{
  "norm": "rmsnorm",
  "beta2": 0.98,
  "lr_head": 0.00672,
  "final_lr_fraction": 0.0
}
MLP neurons of a small language model. Each row is named by its layer, matrix (down: output weights) and neuron, and shows model dimensions 208-303. Each number is 128 + 24 x the weight over its row's rms, rounded and kept within 0 to 255. A neuron's up and down rows have the sign that makes its largest values positive.
A block is one neuron, or neurons of one layer that tend to fire together. After each block is what it responds to, as a language model described it from the Wikipedia text at the highest values.

L6.down81 [122 142  97  89 116 163 140 127 156 127 105 103 117 134 152 135 145 105 125 130 130 104 135 171 146 119 142 136 158 141 121 152 113 135 158 182 129  70 135 104 159 141 147 110 118  91 100 166 157 147 120 137 139  93  72 158  96 146 116 164 145 122 128 106 145 145  84 112 146 130 128 145 128 130  99 125 108 156 164  73 157 117 113 128 145  89 133 154 130 148 127 162 107 140 128  87]
L6.down399 [120  88 167 118 126 127 148 138  99 133 145 126 141 128 127 119 156  56 163 132 141 143 121 157 121  66 174 131  87 163 122 123 123 116  97 165 107 118 113 140 120 106 120 135 123 137 126  98 102 119 127 124  89 152 139 125 121 144  79 170 174  89 121 134 144  86 154 138 132 103 132 127 160 117 146 121 121 109 131 156 118 170 109 174 135 136 151 131 118 158 175 137 104 132 117 111]
L6.down600 [120 106 108 112 111 174 107  79 121 153 100 120 122  91 134 135 138 121 118 116 121 141 149 140 118 105 139 132 132 101 129 153 106 172 107 167 155 162 115 110 111 155 118 134 139 137 130 171 124 180 113 149 113 123 148 142 133 155 127 108  90 150 168 121 101 143 106 144  98 102 155 149 135 122 134 147 137 122 140 123 157  98 143 155 128 125 176 118 121 122 151 131 160 162 167 100]
L6.down820 [125 116 107 168 150 144  99  96 110 117 119 159 125 119  90 148 117  79 176 122 118 139 115 119 110  14 132 121 153  97 117 145 141 156 110  83 101 114 110 105 138  87 108 122 139 130 139  83 149  95 115 118 105 148 138 146  61 122 102 129  98 136 120 107 155 135 112 155 114 119 145 135 123 120 120 146 126 124 150 124 115 128 113 125 127 119 138 167 122 130 133 115 122 159 156 124]
Comma after sentence openers. Commas ending a sentence-opening adverbial or date phrase, such as "However,", "Recently,", "In 2018,", "On June 7, 2024,", before the main clause.

L6.down26 [114 171 133 125 115 125 126 147 117 100 106 148 137  85 121  70 146 116  98 142  96 102 101  83 126 108 137 138 146  98  76 113 122 151 123 103  80 154 155 159 133  94 135 115 135 120 138 120 153 165 166 121 103 158 107 108 118 108 144 104 121 119 120 120 134 144 125 100 154 116 133 130 134 113  95 126 120 114 124 137 120 132 183 146  98 140 120 105 138 141  86 125 126 151 142 135]
L6.down253 [109 144 137 127 165 109  96 120 164 132 175  96 157  91 115  87 132 151  85  93 102 168 131 148 166 120 139 118 141  86  92  80 105 152 151 114 157 100 174 131  90 128 142 130 162 150 145 130 100 119 130 145 148 126 151 143 116 131 128 150 155 103 124 122 169 168 131  92 130 144 112 101 146 139 133  89 116 116 118 142 155  89 137 137 120 174 120 137 119 132 110 119 173 146 139  98]
L6.down365 [137 132 107 153 102 136 122 142 115 132 124 125 123  79 113 134 126 138  96 159 156 114  65 122 111  91 128 112 147 145 102 101 129 135 145 108 118 136 126 109  93  42 130 117 146 129 128 105  75 141 136 131 144  95 104  92 144 145 124 145 173 106 143 109 130 108 136 145 103 111 120 116 110 122  87 126 122 129 113 101  93 103 103  81 157 107 155 130 124 110 108 135 148 121 131 131]
L6.down370 [118 130 134 154 148 117 141 143 134 133 158 104 149  95 127 150 133 129 155 150 137 141 134 107 143 118 112  98 102 119 128 119 144 145 150 100 131 142 106 112  99 111 111 118 151  97 135  33 124 127 128 125 146 133 127 104 147 111  80  96  90 153 152 107 100 113 174 103  95 124 143 127 114 117 154 135 130 123 130 119 171 104 117 145  98 122 123 142  92 116 102 132 123 127 133  97]
Separator before alternate name. Punctuation after a name or term that introduces an alternate form, transliteration or appositive, e.g. the ; in "(/fr/; La Sèrra)" or "(蒋劲夫; born…)", CEO, Robert.

L10.down465 [167  94 106 123  84 103 134  72 133 105 128 126 117  94 102 116 105 116 139 163 113 132 138  84 110 141 104 151 139 161 112 126  79 150 145 143 106 128 103 139 137 129 141 124  97  72 114 103 159 139 129 113 155 121  32 108 108 114 127 112 144 125 114 128 118 121 148 144 119 104 121  67 118 144 116 104 104 108 114 127 134 122 107 162 103 123 149 143 154  95  82 109 100 107 155 117]
L10.down473 [138 178 153 134 136 147 116 138 148 141  76 148 103 121 136 133 157 110 116 103 111 106  81 139 196 127 107  99 159 117 128 133 109 117 151 110  97 140  89  90 120 161 123 112 147 101 154 131 146 182 122 162 133 169 106 125  98 125 123 125 102 150 100 105 124 139 117 117 143 124 110 159 155 141 101 156 116 136 100 126 103 102 130 155 153  97 111 141 133 145 113 161 127 116 152 100]
L10.down778 [125 164 132 141 134 153 177 113 130 121 140 107 146 101 115 182 116 149 117 138 127 134 115 115 144 113  94 128  96 110 125 100  94 184 110 110 103  90  83 119 137 124 143 125 156 131 126 101 175 132 152 135 143 124 131 153 118 170 167 122 110 154 119 159 168 148 130 148 124 152 164  94 140 142 134  94 119 167 112 132 101  96 137 169 107 169 108 124 174 100  99 121 162 114 153 112]
L10.down800 [123 121 145 139 144 104 169 122 133 134 131  88 165  82 105 111 108 112 127 123 147 113 147  69 104 111  68 133  95 159 112 119 145 148 135 153 194 118 116 155 160  94 126 149 122 145 133 125 148  78 144 133 126 138 114 149 149  92 172 141 144 128 127 132 131  91 129  87 130 151 156 101 108 118 143 125 114 150 157 116 139 112 129 123 126 117 137 101 123 102 130 119 158 135 140 145]
Clause-boundary commas. Commas, and sometimes dashes or semicolons, that close a noun phrase or clause mid-sentence in Wikipedia prose, often before an appositive name: "her mother, Sulochana", "Fort Sill, Oklahoma, where".

L11.down679 [ 95  80 124 126 128  92 150  93 130 128 141 125 148 145 131  81 148 139 106  94  96 150 133 102 120 145  89  88 113 147 153 130 147 147 139 153 131 115 114 155 120 165 168 125 103 139 147 103 148 105 118 148 124  72 182  86 110 150 118 151 118 129 110 129 126 139 111 110  69 113 166 125 165 127 118 108 108  85 102 126 162 140 122 116 106 134 129 138 123 119  81 132  87 124 121 175]
Inside names and numbers. Tokens partway through multi-piece proper names or numbers, often copies of an earlier mention: the 1 in No. 616, Bagno, US 71, E.8, Dor-lómin.

L11.down383 [101 123 160 122 133 141 146  89 100 107 112 138 145 128 143 168 156 127 102  96 143 104  87 109 124 125 136 148 106 119  93 153 162 133 130 130 113 161 105 146 104 135 141 128 125 135 143 144 150 178 112 147 122 103 135 127 115 128 153 128  90  94 145 126 139 157 169 182 145 135 106 156 147 115  85  63 129 159 184 131 153 120 113 120 106 114 126 134 138  86 155 164 117 134  83 102]
Final digit of numbers. Last digit of multi-digit numbers, mostly years in dates opening a sentence ("In 201|8", "On 8 May 199|7"), also postal codes and IDs.

L11.down335 [140 110 107  89 155 134 113 128 135 126 134 115 125 153 129 110 104 111 107 118 100 144  97 124 136 128 136 114 150 139  97 156 146 156 127 113 149 162 169 113 121 111 122 101 129 145 141 127 129 157 128 127 171 105 100 108 148 109 132 165 136  98 104 124  99 193 128 136 146 177 141  82  71 145 132 102 152 127 121 130 178 114 108  92 115 136 172  92 111 159 114 137 164 138 133  92]
Clause-ending comma. Commas closing a long main clause or noun phrase mid-sentence, before and, which, but or including, as in awards, including.

L6.down108 [130 165  97 102 110 154 147 130 131 134 120  83 145 122 130  94 133 123 154 111 166  74 125 129  98 132 102 146  73 100 116 110 124 209 107 160 151 109  95 144 161 150 119 174 116  88 163 158 137 113 123 126 140 131 157 122 166 125 128 121 138  96  90 153 125 118 170 120 130 107 117 127 109 115 151 160 118 109 149 144 121  83  95 112 158 103 123 134 156 116 117 142 120 106 114  90]
L6.down132 [ 92 172  78 111 121 127 121  86 135 142 104 149 130 115 151  85 158 107 140 153 118 159 165 168  99 130 163 106 108 129  99  89  95 145 103 190 135  85  89 140 117 149  93 154 127 117 141 132  83 117 106 124 142 140 147 135 128 122 122  89 139 135 156 170 150 114  85 116  81 107 111 142 141 113 154 121 149 120 105 114 159 105  76 121 146 136 142 124 155  89 108 140 109 106 140 108]
L6.down188 [108  69 108 145 123 127 124 140 131 116 115 146 138 126  92 109 132 142 121 168 146 102 146 107 124 121 100 161 130 128 116 116 122 169 157 135 135 132 159 118 141  85 139 149  89 142 157 143 128 149 144 133 125  89 105 145 149 131 134 131 178 117 120 143 155 133 106  99  84 141 146  83 155  97 109  89 134 113 159 115 150 112 114 137 123 100 140 105 127 123 121 149  87  77 145 130]
L6.down301 [ 81 104  84 144 166 146 126 132 138 141 136 122  96 134  97 122 138  99 147 136 159 151 175 118 149  89 155 123 106  89 101 144 168 174 107 144 152  95 127 158 141 103 102 129 139  58  94 105  80 120 116 167  86 137 141 114 134 109 138 144  64 133  94 114 134 122 138 135 138 113 144 151  79  95 114 138 167 136 114  65 136 116 100 158 100 143 123 138 160  91 201 171 117 139 122  99]
Word-initial fragment tokens. First piece of a word split into subword tokens, mostly "de" (de-solate, de-monstrating, de-bt), also capital-letter starts like B-ed, A-IK.

L10.down143 [133  65  92 146  91 125 120  91 118 127 137 148 144 111 116 110  80 106 121 167 150 153 103 167 140 139 159 152 147 167 116 149  66 111 122 179 134 126 127 144 114 123  82 109 143  91 167 118 149 163  97 124 122 148 126 127 119 163 120 112 108 137 143 106 107 112 144 110 166 114 143 111 146 131 135 134 106 127  69 166 117 137 119 120 159  97 108 139  76 131 112 132 119 141 108 136]
L10.down496 [ 95 152 125 140 130 104  86 143 129 145 134 111 135 149 112  93 150 127 148 141 157 105  96 109 152 118 153 113 148  95 129 122 160 129 161 156 136  84 108 170 121 136 125  73 139 162 153 157 127 130 111 117 151 141 129 143  74 141 111 132 120 139 104 110 108 131 153 118 158 116 101 159 120 108 112 121 153 116 124 117 127 128 112 124 132 121 130 158 127 144 108 124 125 146 152  99]
L10.down544 [130 152 160 108 108 121 126 162  96 122  88 177 121 132 127 117 143 137 156  81 142 136 127 117 132 129 175 158 105 110 139 128 110 148 133 122 132 133 136 136 139 156 125 105 148  89 143  94 114 133 129 124 133 118 147  76 126 122 111  92  97 159 105 140 104  84  83 146 135 115 148 101 139 104 132 125 155 123  87 148  97 128 118 136 123 121  95  99 127 112  83 123 113  69 104 119]
L10.down733 [135 130  83 121 116 137  94 127 104 152 151 150 169 115 121 167  92 130 150 156  95  98 111 131 137 108 159 157 150  93 149  71 155 110 106 155 133 101 139 127 132 159  94  94 138 128 119 114 123 121 143 126 156  92 134 118 133 183 125 158  93 125 150 129 110 202 101 154 122  92 115 157 120 118 167 169 157 109 108 143 126 144 124 131 133 141 132 159 133 135 154 119 135 109 156 119]
End of introductory phrase. Commas, closing parentheses and final year digits that close a fronted or parenthetical phrase before the main clause, e.g. "in 1985", "(born 1 March 2000),", "Using English capital,".

L10.down11 [133 102 117 129 122  96 139  84 127 121 157 142  93 152 159 157 153 100 133 105 123  93 116  71 130 141 125 107  78 160 138 124 140  77 112 131  85 120 110 151 112 135 132 152 135 102 160 124 169 146 151 129 107 125 114 129 182 153 131 107 113 133 148 123 176 170 125 134 120 154 136 184  91 119 132  76 150 152 123 121 121 114 115 114 174 171 141 132 150  94 116 170 127 145 125 107]
L10.down164 [134 142 137 151  99 109 135 113 163  85 115 138  70 131 124 115 132 149 132 140 134 156 142 128 129 120 137 115 153 107 117 130 131  89 137 167 169 152 146 109 117 141 131  96  54  76 135 128 103 144 122 130  98 116 104 118 127  99 135 151 138 111 103 114 139 127  78 114 141 127 131 139 157 114 140 147 118  85 141 106 178 126 128 147 148 147 179 134 142 132 176 111 111 173 110 204]
L10.down242 [127 142 109 121 150 103 160 156 128 120 115 123 181 131 113  86 119 127 133 129 124 127 113 130 121  98 132 136 107 106 163 127 115 146 129  93 157 168 130 125 150 197 138 144 116 167 123 142 158 126 135  86 117 126 145 124 130 157 113  99 145 121 166 137  96 154  85 137 134 147  58 102 127 104  92 109 122  89 122 187 150 202 102 132 136  99 104 135 110 120 170 121 137 161 120 124]
L10.down331 [106 125 124 116 149 114 115 118 155 103 105 125 161 165 184 144 121 113 169 177 158 168 170 126 132 143 113  83 105 115 131  96 159 148 119 133 142  87 122 142 114 107 107 137  60  91 134 122  73 137 122 144 154 178 120  85 132  95 148 181 108 148 146 115 113  85 133  95 129  79 123 132 114 100 104  94 149 145 130 117 119 162 139 109 152 150 110 133  88 102 146 152 118  98 146 114]
Word-initial prefix fragments. First word-piece of a multi-token word, mostly Latin prefixes like de, con, pre, be, starting verbs or adjectives after was/is, e.g. con|fined, de|classified, pre|sumed; also digit pieces inside numbers.